python train.py --n_layer=8 --d_model=384 --n_head=12 --n_kv_head=12 --head_dim=32 --d_mlp=1536 --vocab_size=2048 --activation="squared_relu" --norm="rmsnorm" --norm_place="pre" --norm_eps=1e-05 --positions="rope" --rope_base=2530.0 --rope_fraction=1.0 --qk_norm=true --attn_scale=0.385 --bias="none" --tie_embeddings=false --parallel_block=false --extras=["capped logits"] --init="normal" --init_std_qkv=0.0174 --init_std_o=0.0 --init_std_up=0.0174 --init_std_down=0.0 --optimizer="adamw" --lr=0.00128 --lr_mult_up=0.851 --beta1=0.95 --beta2=0.99 --lr_head=0.00321 --warmup_steps=289 --schedule="wsd" --decay_fraction=0.895 --decay_shape="linear" --final_lr_fraction=0.0 --batch_tokens=[16384, 32768, 65536] --seq_len=256 --doc_mask=true --train_tokens=229300000 --steps=6645 --dataset="wikipedia_en"
MLP neurons of a small language model. Each row is named by its layer, matrix (up: input weights; down: output weights) and neuron, and shows model dimensions 96-287. Each number is 128 + 32 x the weight over its row's rms, rounded and kept within 0 to 255. Numbers have three digits each.
After each neuron's rows, "fires after" lists the tokens most often just before its 100 highest values on Wikipedia text that the model never trained on; "fires on" lists the tokens most often at its 100 highest values on Wikipedia text that the model never trained on. A number after a token or word is its count.

L5.up653:146141143142145089097164088145111063132132137070103150159147168126116145044139090109146147095115120132144185142125136145136101105115126088200148189101137148146126148143111127129135156221165185089108144168090114172195150118127096130137201083130149124117141036099136132108139112121112123107054080028141168131103118171134137111124066172116132122121151151116151090112150183141125154162097127128080158179088157106093119165117116125136149158148117135160117161099083119119146182152129131140107097145084115120121121201156153103156114114181099154121108115105182170117193110164083176113
L5.down653:061079141098097102118075076198171087113138121088155115159192089124135130126070147191135138183178138150142142145114107125147075140117083134097109109122159094211112131108044144140122127159169104111139088152190107080130120180191110185144114169172126154112122097147124084091130170089144076162189188119096118141089118096105139121137085173064076096121108125189080223120102138167165200174123122134112148119144154103144156086162137122061157116131162168081118105053114164204135135148130109121103095114106197127125152170153133122105139154121139166151098118160076149139143130098116154175
fires after: " re" 38, " Re" 8, " con" 6, " U" 6, " Pro" 4
fires on: "li" 28, "a" 12, " 19" 9, "la" 8, "-" 7, "S" 6

L5.up1003:137106080154099127174143168104144124191154106123152179201147122116112108144126170129152141130037151113120195095091121165073141154084182070137151185114109083174158125143094107086172177164144114133126120156135104170084159124098130128165075142187103155108100085135128127152158204168158203180148060158110138118168158089069132095118129107117133148146126095121159141153093079120099110146159116130124139072112119085116173084141143158152112149137067164104097124121065081094157140115147087115144075107136183153069126148132135108083156169164099101181127168119133144164089128158118186088
L5.down1003:152147117188136109112128157109157086143161083144110170092128119107151202100187144147093180123125155141100096035104142141051105109140165153086191146108177112101147101133142105127144191098173122055089095139103138127133163084103165117133099150151149081134137156151055109097099075120142131125132119201132118124173135142091137085117093129105136079118126098118134138107112168070130116122118131105097099114112166124134138166124113175054149164113156123043129134122118073147117142155137111165162117088137159133040072084176137129111180107213103101176140106106140141142110099197112154137
fires after: " in" 19, "'" 13, "min" 7, "il" 6, "do" 6, "j" 5
fires on: " the" 19, "or" 17, "s" 13, "×" 7, " national" 6, "d" 5

L5.up1421:180100083100130103095189152129053122210116154117109117124166142149126126163149097114124131119121181090104148151093101131140130114122131126141143161053087173146060127176116138167078125215085063138088094152154096126101123118167091092116088088195105120142072104162107132096129088153211177116116101061129105127189147104156122113062169123092098165194147118160152026152147129089105138155183048169128096086166150154178144130128141122130119165109151139151170137094095168095131162164145083115132124154165091159109203125170144131159182164133116085131082119116127159088136163044093130117
L5.down1421:158129141143107123166218128076092154070120141138158099107155114118100112137069116106137164088060081131176128145093110164099122101140120119114135153114113160112137112148150110124119077120123135161121191143156138106129153186132130118123074091103142147105092105137114138094105069145199116165131125119105121085158151110106172136167102120130109087181132092085157096179066114113113092129115107178153110099096199140139100122121131043178164115128129099123121125146103169111149148089153180202108120195150160166117076042156083127196105123095112066136142075144158187118126055097103119119
fires after: "." 32, "\n" 19, " a" 11, " " 8, "," 6
fires on: "-" 16, ":" 14, "." 11, "\"" 11, ")" 7

L5.up1266:156136115088123177151158138091090070092168177113095117133116102092115075099142124121164122078132108092120166142114125172062085100136145130109112162099137120102132161118140071102117162087086117165115159161212157146120190043114126114098115094155123157094124143122126141122122132151177129108130121089135200110142115145100147124108091108053114163089116090147194125191092138107117121144162116149161101153096171106140153120116126143126152169103096144121170130096149158117085151093142142126153131154116145180098109139159147119127128122122128180118084169165158106082202095111128185067
L5.down1266:123196104144182138134109115096135058076130169115055113126121092096164098138102104177140095139174185111187130180167134173126096168181134164148079143152093105139095101102169120110167090143142082170148178149130150130141149097091126136132102161129119095099125104119132147063100184184083106114068142157106157132057069118108183148109088126083121152188077151142136193189151104135181124147084140151142122161020127092138141183130112092160133132160156171133128103125082107118108166141097148087118155089144151078081063110116137150125096170219128147123099175167083131086163093112090186099
fires after: "\n" 49, "==" 15, "===" 5, "le" 4
fires on: "D" 38, "S" 38, "li" 7, "a" 5

L5.up782:112100133126104158117212133171137119188118116118117160158163141075141111157083106151092122135105095141136185191158136142164098165132116104098140144127098169150086134135121145165162130178112138159078108169144075073167108148148122138105086118124108074079068109124099137135099106191130223113139054078118155144153184137125103109085095119101095106098182129143110063228098106132108130142135100133110126061131140137120133107077093140105123193093118133122135127116114158142088132111176099059184099064144185101109138142137099128087146129107131090159132109133129137100109127112125108109
L5.down782:124078093172170139122102100166115129157138137124162100151134128118082117130136099119146186129111149151070132142123144143175112077128150138163073140155083094078133060120097137179131158096136119152148174112125138180118145095146098085109103077079121116102121162124106102119074115106122112062077108146102119108157079109143137126120098137113100129181101164127154120174108120109103087129072128201122095139064101097074086133121140086141127114143116171114144114093172174100177158157120097094184131143142100094161136152121114131147153127138141121150104125053183119073068077119102135121
fires after: " /" 45, " |" 8, " " 6, ";" 4, " to" 4, " and" 4
fires on: " (" 57, " 19" 13, " 18" 7, " |" 6

L5.up904:117063134133128151147197110123159120120167140132111144153129100137081165092095133166135146098045089104104161122100096158155095125103108078107201127100144162093080106152114158123112117145145147071144119135115100146127127162114170102161092114133094140119082140092093163076143178170175158156160111109146081142138127131054155123136156112119130148150141171099108113095103171137161093109123078141111158063100133117118164073089119184126051156150144101121130127087092080092182129140190144087121149115152113151123146177154125182084134168162134094164098126128126117151160125138137105048
L5.down904:066086154186121100145139093115096119097102153137035151079132105073134155100157160105136100115107129122079127093161102074170157126070127156124192155139095143150080114099132101165126114163132114107153126110133132117134165201103192157155149147164149136166157089106095126090128100099081115137121208165177149030147197145037174101105128155102139154124235163126143126140150164131098132159158140159066131115105161118134124160128105199147119149143134131094101108087111105130183146143129173179071097175124078135081130161148085163134094154153121172108120130124120115111084133103102153084
fires after: " is" 38, ")" 16, "s" 15, " was" 11, "," 10, " the" 4
fires on: " a" 44, " an" 15, "y" 15, " is" 13, " was" 4, " only" 4

L5.up197:148127097071106146159156199124078124117131141119172077140120170106106173108166142116137184111134144057100146108075101127084065099051114128146069110148137153149147132117209134143061172134116083177101137110165085138116135094127095104187181076112133133104163126150105171163136138111144135116171118112111151115132084118150120101105130163172127096154145111160105105171158080085164147149152128146158116075209135122075149132087117112083084196147125120157134147123127107145135122108113145084145145178080107175128106143138112162131163136130102127119117195144094073166178055099091165129
L5.down197:145112100122102168105093127166137117116104169093164115070076142170173058150092083186164151152148107187128164117150152124145148160111105089159149135112114137087144107099110060134122175115172094059171090126069096125140154128148181147139172150069146111132131145130092056083082146088065154119121143092152159117118086142106079139169139105181165113156122112145134133083157114062105106132128094113145171099143092164132124099178064139090129132140050108152162141081168093124153148097170133119126130168117175174140142172077146126093080121108115135121188099133160099215145114129157098120
fires after: "ri" 20, " lo" 11, "y" 7, "ra" 6, " Ri" 5, " se" 5
fires on: "s" 64, "k" 9, "e" 6, "d" 4, "n" 4, "ak" 4

L5.up253:094061103120103135068143177097108133114175149082201152126140113143112127191090155147134156113142101141108153213118137128044159121100060079086160145096144157135158156165158170103100132142175134113105102154137095167114116123191143099095042042144140159080070123070132124133115146164172089153117103131229132152168117162078104077139117128186106147163174091157182068149079110076109113068107120142131092117119134102147167136137079107151166120137133060104120111124119111121132092157189113110148137054145137196148130127151094170074132118095069126207152135127148102073140082149129152123
L5.down253:112122162185145156078120042160074127204122123162136148135127128148171162152130110125062126118146155098073142130128057173148099101176074127164142129123038150153129162099109186136165089094152101104158096151101104143138169147152120117159147106128103120158124125138161145099045079120129152096156146074093110158131188118105125123079131076159123128155094126122124111164116164130086132123124161137144101193162135136235141125084121088099114166151129112174153137122099183120121117197165112115187103162132111133136106123094128060133186060104107114085039101104064150126087176158047092082
fires after: "\n" 45, " 1" 6, " " 5, " 2" 4
fires on: " |" 42, "-" 39, "|" 5

L5.up1077:146058088156183162060120162103065133216205167088171087141101168128135148144093120103138154138142157129112154154136117149113147093147075073101120097081138119152146117119196161138164136141168106149115121114212113127125112090065128092082153073162156132109103140121156098126105135159191086125089114086185094130178106118061103078095144156148114111123102105184110122173120141091124116165130136156064137112138111131113219111129056068134139124184124123140164106135049123119109094126154125125155121104140173203116133146135149126133139151124077125180116134190115152093069098098139161089
L5.down1077:123105190153118102137152132083166124158213151173065143069129131121137126097113085119168091097130165131153154149099120119149116128143111158136152137114110164121109118100145174222140110169123144189178129146133152137113134200129098133180129126188196138158158155155147143095111021171115121140145122115102129173138166120087163128115096136192203096114139109150124058205167179114058146115142109146164102167062177100127091094158160127149157085126126072178131125112083124133153095106160162187133130143132134104106112036148121086119075111149090106199165115152098182102177140146086069078
fires after: "\n" 56, " 1" 7, "est" 6
fires on: "-" 54, " |" 24, "." 8, "iv" 6

L5.up129:129129130156153145115122111075096118097214140109098129168096134130123112126154075129159190092158129107066145107105098125109076050099116113149119153097155121127136156120145133122070146202037120117116155169145103169146139101110140083147117131139172163094152132091158089083148102074144095173124127099131113134129128144121119116128114104071173197148178124160202115108144157093119111128085088166131197118133145124080206166092138142038138108128176092140157118165101093082188131131090136136150123115106109150174162165181095139164172138115134123102070186162110126145181123061085173115
L5.down129:193065146142068068097081152103198100139132118123137129127176139111086146152120116189125150138163113118067164165121093101140104134142098137185156133168152096118116094171170153133057123176096163144113131122119072144084180147140162120148151127142174136184150099134062132125152118172096206093180065124117137154129183125153174128151109162118128113137142101049121115143123096072144118093132109143140152157062129131130133156167134152189129121129140089108065119116079100132179107094129119165109139151073184106146160180168086088131117125156175153184130098067095153132152071067078065148
fires after: "\n" 27, " " 22, " pre" 6, " p" 4, " tri" 4
fires on: "===" 23, "====" 17, "hy" 13, "fer" 9, "lu" 8, "line" 5

L5.up1414:075113111113132151122133155137114153136124149116153130176053190102158193109183087113144112123122179130180178180155144122097120141155100110117176160125092156103139123119143142174159134142079140132109147181138116108121158132185128117111121082142095141140068117122102130086130134138178184081136096155138104129195109189108084062104104130172125122166144135138179108150151093105104108082104081216183094176084130124125159144139091121167105200090118102116178165169140113148093145116153097096164098168128142122148114146134157133138198142130124094115165146154084125176095142103212144163
L5.down1414:170197178143186138134086096109169091146097092106110095096080130094151097161129097184100156117169120157140121166082138114120118135090131132174100142138126130089109127093114117089135100125070110185184131168161127128106116148155120130150088147128185088109078127181151136166102185152100141142151115114191155174106179153098108107165090120093150143170058161136119209102103167195120089106165171143109203056099136108111147183076133098138144063144132172154110195144100161101114104092151149045089145073046132110080168135145186149168111106169097158140161080120167133137152174140171127158
fires after: " " 34, " A" 11, " C" 7, " the" 5
fires on: "cent" 22, "th" 19, "ent" 12, " Th" 5, "age" 4

L5.up907:120142102196095136160099097146115113182172148106122118120093083098109085115099128187193141134088168164151247095174137168111115161135161096071154125078090175074159136122111134145110116131171115138111142143097149136117123172137159125161060110141130113139080114155104128092157145139116183190093084071121079090152167082083112102125133114136107141119154152190137100151098181198107118140162140119088117132143107110101086118089106099080131107113065133184128077166055114121119143178174135078112119159085148130147126175140099113116130177142141121168150149141141156138143138154191149112
L5.down907:122128165100117079122169155114143131082214125110151131123130148119082125145143130188106162087162140126105126127120140132141138121148121180071185100132154152094086117142098125158109135128120102072099106107062146120115116106140159093131090092078076175109157195086194154098163186108122091093085098111096101127155153132074161117036198133178112138166168134117140093134151080153109116142146167151143156124109176098067082130134109157144113122201138094096077160125121185140135124152157128152146150138131128102165135105126087136126099158116177119136150106166167079068154141140142083121
fires after: " in" 31, " |" 12, " In" 11, " place" 4, ":" 4, "|" 4
fires on: "st" 16, "ju" 9, "t" 9, " Bu" 9, " co" 8

L5.up787:133130077103095161179089142124095118130123159113123150173074161141168124126182149152184153092132112092087172133106115222098107079057043102153159193152148149184104148129114112185153157102144158197154159124165133107116132070086112076180168087089157130147066122136079113085115085137103124087189110134114168090086117127154166147093088119098081146170173120161118032167134138091133090189126092139112103128124127138070148125081118147186151130097194107111096086140070081148138117124145187121146141172179140147092117132100131159092161144152130155148106142126158126177199106060110173141
L5.down787:118096074177153129075146125101148103192167110120111127119147086143156132109076094137060146131073118135149132126122133111078088169138099109127160131100110118188162107124149115145112094139131158128143136132086154116187114071113100088175081109073103103134096079119070117152123111109109107097149146105152142103082126072058136138116125087228126069171045150088118167068107105146106114156157187132124123138153159107188146118114054035119190186116134064154157071152156128119058119157148143116133098103119113113114115101167114082130085160176170129157131120091126130114149099115147140142
fires after: " co" 42, " Ho" 7, " Car" 7, " I" 5, " O" 5, "ub" 5
fires on: "l" 72, "ur" 17, "ll" 7

L5.up908:104135123132059124141117093149135140102119123125148159098075145153131110138073148149116113198176081118140125089105117144168133183102099150095094132112158123114165173167123155088114090149097151094141145140157087130123118078129172159137193131151100211144130126159071095108137155058099162135133108137109090140092173114128099191137209109122112172181222089180087090120165091049125159129158130152174126112118103117179145159078115091115151150125116117093168158129111088124155105053118158063162098144151117159155124171104088174090116146142163086088145174144189087174160145054104192118
L5.down908:098147168167145135126114096099119120159147144167132107120112142147147137119116163068095108020114133140132199124120148172156121064168151128127100071179102078147100180161099106167109143126135121111120168105115149167128115166154116156160121145093105117160138153133144089176105114114140114135208105093135153102209095129094106110144108090142087145123142150153112155103122086187086109104150088049109164122087173110065124075115097190103092141099125059128137082139162040146067122149132124168155153140104145171102147107211153132143140112073077111137145112148170096135160129162137081130
fires after: " de" 25, " in" 17, " se" 9, "ur" 5, " a" 5
fires on: "s" 43, "n" 27, "x" 6

L5.up901:108115168124079094095152125116099124105170076112119130130145131143158141113139182148145190155109129116056179160140079105154175075158145124100133152151143111163086164145126127106105155194138194147106141121114068098155138101129111111161107164157106128137086133050140134107142169210152146162184103095128101122121155105121092095141175158136126185046175125138127117160066168094126099107101091179128107137166113150131116122111081118091114113157123044102153128148151066113128100149168133082088095153117195112089164168157109160116122215073173133140118143133139125112132115086101093100
L5.down901:116069125224191120108140116131063098089063153127162104128156142194126114117123068144143100132109127146113106130137181133136145113170196057143053096114144039195134110141059185088094099136161147179093136133071114130149097105162141109150127130112154059158131097105149147112105127085067093136138150154143116119102127117141119124094102127171115088154070108157122142071145075125140154135141108116125134177102119117158095126120129123084124142182080186143110122114068113144096131188124136125149130136063141114188136188159123133110149142141215134087143120148148111131125094154116113120
fires after: "\n" 58, "e" 5
fires on: "==" 32, "A" 6, "H" 6, "ography" 5, "L" 5, " a" 5

L5.up1045:144089071091120180132120120042094148149057116109158139131116167076077136120191070166083134094136143149137135119172148207150085114115097113149099122121127163140083117150129132163109154104087112110130133128148121161163134117092094083138137148180161158126120135127096163096149088137151152146158106092100143114120157142120108131112150096092134142123188130184113070102133055056100072153136075136134175071115155101060126125088137165174122128115129067103083128083080051099146065158128180139144120107117099127136142148169193106107180193140101149173074135112169105119153166086112193119
L5.down1045:148114138180148134178173162088145128159106060108089103110167074134170104090077121150108098118154152177189089088135120166153149149133132163134184148123087111117121096069139127127129129172121142179125171079102105138159084112159076087107132101124073141160153132154142114181166128078130112097137104123086137036114136161081154104114109098126127129101130107112156123192034108126133065146098128103083124139122118105125121139064099124069161095069115069152106111135182108144112154141158154197149169103207165069184130144151090116116120149161105100192125141112195084068120110079054130178
fires after: " " 49, " /" 12, " (" 9, "^{" 4
fires on: "'" 21, " |" 20, " (" 12, "\"" 10, "\\" 10

L5.up295:072085132067071165139093094110079128138142170113101115188096129086080196088112101159105120129081079107057188088106129147105070144122160138098163150077089154168127145149120104138141122152090114140126130143116137149127188128114124105184140137120160125097141126145118122094100138120122137096052088047110120146140129102170099091135128026084133081163156072134147097149117093173145093181087137167119141111185105088056184112148155118080135139103164166116122165154157152147123130130132147131164162121110152143147107143195146159136061156103101126098068163122147101159120091109102090181
L5.down295:122135136156195120120114104095121127131131145158115098090145119076164082107126152139129094104094093144098108087146137083110181160170188110131111130112130141127111205157173127153072155155124174162105087100110095148106118106079160173146129106167138133077164099116157146142122068216117132117129126129173095121112149130111178167105155189136141133113157132100162116116129184131139156197157166112120168151117132073145120128129134173088130141127124118182058111108100134127114130198120128217129164098107086185144110065113115159121068154131136115100090147143071143105096136134108138080
fires after: " " 32, "-" 12, " |" 7, "ten" 6
fires on: "y" 23, " Y" 21, "lu" 8, " Ha" 7, "ha" 6

L5.up1133:129147178101159165086131088167125117132164177125107111127074101152123146170114111106122143107141208087113131103165127137126148185101113082109137154118111135197146111161099148176107121118133181100070144139088082113165154075186104092152161078092109132120085123114085170144111170142157134123190123102182134117114185124095165118099122080136161129137148141097126142158117054124145123122140078108138131107090154126145125182135087116179104103074158141094126144137159097122133050101134134136156180171108137160078134177169139079113131152120126138118188065136112093140173104109194153050
L5.down1133:065158113094152080094134118133143089167113138142132119119150134153135107091130116106106143115099069105139161115185142167112160133137162192098120110140110096093168085168108094207137135047142151154126119072115138107118139145110140098113071147068109156117143103109136173163163112119146063137096136152187144109136060128140088131091027087096118082204160141155160148136114179132070099152102082117102151109094144117131060173112166199137134181151103127127158102103125126115107128120109118157104118094134134116128136072159088197115142115149127157156138076121145126066184098112127042098
fires after: " de" 44, " De" 36, "e" 7
fires on: "mo" 27, "ta" 10, "d" 10, "p" 9, "fin" 6, "par" 5

L5.up1504:123112148074149120111128083142098129111115125068087166197125118123141140160071142162119123137088135083041200122090124164104101118141168099113104099120118123142137118116169143114112127187110110145105191162102107119145104147139143131160090034160172086078101089138146129101143143149141165102128127145102097129122169207103147140121098135071134124164201125112100100113109165095140145112036151123170137153149128065089183137087131129132095102125186128143078159126106143190128115161113108094121130111104107098113103167170174124136103195180104129112088140170064137119132117134100148111
L5.down1504:155081162135146148149126119113169115124141125136124118124080134073183143091119139115152087129134149115114065102147118103156094176163139069124073206147060112062139233129100108118141078144201087114115144129162159126119081089109124151173103174122143176132119070116088080182128069114071114121168116127149076129105124108151105134100073162156077153169177118144146114145149154122119130157133146113167093112101160154136164129148074116112099136129191070158110123122124093072144140161193147073199128064145110198117155121094111191112132093135181109130077183137136165140107159108125160039
fires after: " " 49, " Mi" 7, " C" 7, "-" 6
fires on: "y" 42, "ju" 12, "qui" 9, "pi" 5, "ch" 5

L5.up95:076144115107108155052116093118101168166144128087200151149105133100133109116131111137103113110134111107137144183165145156111107151125127091139154085092090132080119133168128196151102131114139175167068110156187085127137142155072106179176112128174074141086192098178145102116146108151173155113212102137094121156100156127079081121115178146159158156087108115147092066130033139081135055137180138124183136124162122144154157181108098085188103154149123136100153148170148099136142162130154110129140136138162136095126072148142131139107141142142137149122138160166132121152112133150153112107
L5.down95:161059124160122136111153176155184123093109059139155171119151153176124157148126057147102130102097104107211108211148092157139175121103128189138122117166147140154097107153128154166131093188140109142155158108108137156134193097206118128086151109098146175150125152099145153165074175147156092165171171109156165172184137072217089165159120187106129131173127159127069132136066111141134115145127110060097160160110129108138138113120151113157091133128144116082106097091096149126134128118131062190109137153078132140099095131091138168109148113121125100115138095117115146075110118122137087135
fires after: " C" 13, " H" 12, " F" 10, " (" 8, "H" 7
fires on: "C" 19, "ong" 15, "ist" 12, "ung" 6, " champion" 4, "ent" 4

L5.up1448:127106108116133195093143128134051150126178168111148158165154154132129095099142125163122150135083130100146156157138105187091124127126154110068123166065088096129109113197118104149144137118118239068096119180132127105115148122112134100124146125120137141099135131130148135113104135178160104146127119098145091167141143180103061149103144173143129188194127167180176114105079123104153109101117096191100132155147121147107158149089102130113111162142170134117142064105122124084134140169174137166159110104146115157086154174179100149083082154106084129147165112092175096039069098125083169127
L5.down1448:137090111145153145091142207185172098137090143088142134145119144110178125152114160105086130132151119152113144177100129078115100034065043116138096075114135147121144128109130160175172124172111143114112131141116113101129154137118129106104111120143141130122153078165127106152056046113138147082116118154142107052153102095136082131120092167132181189164152167151199135153137080133102108155175165125129068124131098123160189168151130095135151091041132088188154099106052159141109119120128150161147120119224129090117139149126137173062163124150132096114129115082134083095177078149139122187
fires after: " 1" 23, " 2" 12, " 3" 11, " /" 7
fires on: "," 88, " (" 7

L5.up146:143074121082116096136219169157094119146099170125161137129096110164121142145143076169157108116130152115098117128144065114159111119151088097114150152151095151110102142161144142143178156149147171155114134170113092163192117101078133137161150157145088148157076116113164131133148139141152142146127135054144109169203108099179131118143149202066161144155115121126157117162107085153113166115105135105126160139113145142172132102133123160148075166180146112137138079122139075091127100182175143103088098126095142176114125150104077144100063111106123111159125121182146150085129084098140088111
L5.down146:155195123139130126113130140114131148129128106088063152120189118140104143180169088120060097154112121151103114124121197093161105149118187080132109080087128032116180068121110176110126131148117136128133104142101072105124183098125159066104142131142104148146131161157093142114143129117137107151180145161135088139085160161116120183138161086148128169119155094112110154110132158122114115135150175114152101141151114131173094176087122083046106095069137114148137073141132156126163093136115126113074123087113161143134196182121092101141108155146118100136117087131155050184085201105136064107
fires after: "s" 44, "us" 10, "in" 4
fires on: " |" 17, "us" 13, "is" 12, "la" 7, "s" 6, "tri" 6

L5.up430:129126171135128094119094107140179132072130158124129120157112140177057121092186183134099110121159143094104115143155074183097126147167086148054107100144126189187105093104109135115155120098117126150112145170096101099071141121187089129111113133117093162154112126146119098120100193134182170142155107146143074103183131127160138153064143147125142104159148083130129118199113073104157039150150120061126181175135111120190138146120113108121119165120117044135185207069119100110133106102107142081100130129099158137163087152084085143125162136154152196140105135124162050129176107095177142141
L5.down430:125114107105124171104126110127105126107109111113066140170128178120101058125119100103166175110118129121142126100145094180106122075107200136180108138070079170112145117169152116132122145145102143185110161070123141073165193124111105066114091099112099184065144134187180159108126158141111114098074132131117097154138113126103137150162086160110052105113088144169170138096176144133149170105086121143140125118121142094113130099072154091147104185058136128087123095112144159152157204115098111148134084158146089073147100069118082156138162166185107106093107138092110114130147123172077092154
fires after: " de" 38, " co" 6, "e" 5, "ex" 4, " De" 4
fires on: "ter" 25, "p" 9, "me" 9, "ep" 5, "ve" 5, "ar" 5

L5.up250:123100194148119176117173122174139146158208192110133124091105172093082133137168145111167135145116128131158179105094117124146093192102101094121096139134117161151108129141192113165128116106148148113129138142169117134120154093115148114123129102119127142134073134101111150157081110129066169160117088099142178129127102128100139113084110124123179141120159099150073112167175132075119147091156130201218113151108126141137101133100122098108141102169087164152152158179136154083138143080176100056147116182140159168089172144193125163166161119182124093110175164147134135182122111112198152025
L5.down250:121130142131111108061148175104209164165132142132085071170166135147162191181112055116126121103127188120133094115120121104170170173139114130101165102103135075140132066141161149172122120086102162068137107139107111069101155160060169114050167106125133163081149141114083154124154158159119148165155094130092159126137161164071173154087108127132161153123173162103116159173136143127166124054189189148122133129170109099117163149087119107136117075122076142114135171113129125098129125051160128174126124145112165115077149107160106132137130149211137157164148152147127084139134133155131044116
fires after: "\n" 86, "==" 7
fires on: "\n" 54, "P" 8, "-" 6, "S" 5, "F" 5, "C" 4

L5.up842:111106140164151128082183109114173089104096093062104159111133133075112099102097147157130130198165135179169148154163114158152163151149157066107146146149143123159094163198104087139178151147113148050101125127090124163100125141148128122150067042158102131179056112143062137107114126111127122125178099151095181151102151146145147156076164140126154133153130137176143166197156118062133098138125138164132127146152078150154096145138158127104138206109118128130194099130181104180104103124195106141148073133151145115118175154124112160123121133154096149107168149210149140147178119104109164113
L5.down842:112129164183118074107135122118141068115100123136145192090094149122144073088181085174148111045145129133148111142165139147132111082159122115116142142164144129174100143108134181116166126098065079098112143094082163148152147138069128105150134157124146118174125100078145153099140182186142170172117164130138157180151091113100139155176121029163108134193095149154068142127076157122108174144113103130114116171137138171111055099093166114101177122097112195109142104105130175131136174120100186112126098087159121135128183154159162115181157068121187151136124123173202145150132052143122115119
fires after: " in" 20, " A" 13, "va" 6, "gu" 6, " O" 5
fires on: "it" 24, "vol" 11, "il" 9, "la" 6, "gu" 5

L5.up654:103051097139133174073187181123101084168117132059172080169135158104102093121159134137148112170138039119117159176140117187105084128090098070140150123134082136179154132133158130132144143121116152227111132147120127130123098193146083154203108128119155159130050126124177123131111096121163100125173090085121105145155155123120099173099159116133086139138107082143168065111093112093166070139138136124077157068151097119137153112068072157097160160112163125127124069151129168156126096166178108162154100198092094096100123150141144147110170248108103120158176162181163131124155129118096105142
L5.down654:178133080137131124134155215139053159124126124140157186181182069124167124121106144154140111105177169164075164085126198129096172147184147078133107164138139131161096069162140113118133111092174066089114126117101113074126115171144100107086086127139150159092143136137171157204127142178108084099154123109126179067182133192087107113140156125159100112127143094077132140158168138094124154163117083060082092134135124139198156136169108111142171103183063116177144059143099136176076103125157087105118147077145129176085126091173115158117098136120153135098121123138130137150102098128135094153
fires after: " H" 25, " O" 13, "H" 9, " Ho" 7, " C" 6, " T" 4
fires on: "l" 32, "am" 16, "al" 13, "il" 7, "ung" 6, "ol" 4

L5.up674:150102137117116154084139115129131118115168183105083105137117167112127147124175076163132159114119174112108164170103093162176074093128115078152144095100147167155109128137163167117117144180080190132119133162044071123167165121101102121188114160173125160098170084106136136126077108072121170171133110042129127113105204141140110088093162122125161149094223132119124114063111120089112097118111122078188168068129148119102133117119126118127150122102159058153137145143067111127157118162128150148125148168076146124173190140175138100115089153092114134083083131133181160101154119121100190146
L5.down674:159170166112101102125151104126072147122142131111118138162118180145164086103145078161138114090106102076136149118150076156126172117121091150126187135108125081074111149043129082102142161113167078110086196122132085136134084080104163085115152153155138172108107150134078155153155082127128043134104128163112114086139069181099102158077154118106177101108110115139184164154111179189106076128141109114111125135129144120092154159064089123121126131136117148120113166125159131187107094120148162129141136103095125093101102109167178121122132112133149068208202152095189110141128119134135212109
fires after: " (" 29, " " 20, "-" 12, "″" 7, "\n" 7
fires on: "N" 44, " |" 20, "H" 10

L5.up675:131063129082103129096121120149126053134150155139120172148107094076128168117186146154160138135135125137103116209099146151084103128101103186133127086131110162107130142152154098132135200147101134084144130111139102124190155129102115124117128092164106195127078153083165170097167163092167168196123051039079124128138156094135131120026135174021140155101096118196151119196149173115100134176146125171162151123146132186156125114137093121162090184126104091113171126082177102060171146112172103074110123092130101190078133132094058151170147138105105129108130148152123206115120155163164186129
L5.down675:116171139164201125123179148125133128143142103104167122157112188172165163125093086126082135119194200133169127137138139166143114139169092106208162189122137103146108096099167125145118087143163184101143127168127088100149069130122170103124160142126138150131138073133143099156127155107118094163108151143104122104098083177142125169155137172156063113182119127088159137072145098151060207169107119107108105156125121076135134209093122116187134076133106154068088114096102110132123150179116101115112167113132164120132124007134125113077088072159141120132157105146138129120102085056134122113
fires after: " |" 17, " N" 11, " U" 11, "N" 11, ";" 7, "," 7
fires on: " N" 23, "S" 17, "E" 9, " P" 9, "L" 8, "D" 4

L5.up582:125113146147145226138097156126098102095106111086079141175119145164048135145129115127159168143073119106110166079139161176135109075087095111148117141207090141169083172170150168146148141137125121103148096147086113115195098116133080095138062096123219141164088160159084132162112137189134059186164113108149145124128116169151125127096095148107116169153158100161099050101103133080152135152130146125118146114129113104119127182156087080131106117168192134083130160098132121126148076116131141091093122110113133130099124156100197129081084159101191131113124153093157131157138108116133092088
L5.down582:112104147087087121133150098124169119118056149090117098079121154144098098107162114060081157174155092112127184232160139088138127190180190182077130138144132133160181120130112187064119086118108160155171156160067140181102096100114170137123175121131096153137092151143127122138109099135111187122114090134124146141130178120218157114125136117119148114172128144115092143094119133122133139117098119083201085121175130174069109131135094092134171152134115156074128126151181118110130073131080196151097177178116160142116113129160107136181092092133100153124156159117108102143116117127122094149
fires after: " de" 16, " Ad" 10, " co" 9, " ex" 8, " Di" 6, " De" 6
fires on: "am" 30, "l" 8, "ll" 6, "b" 5, "mb" 5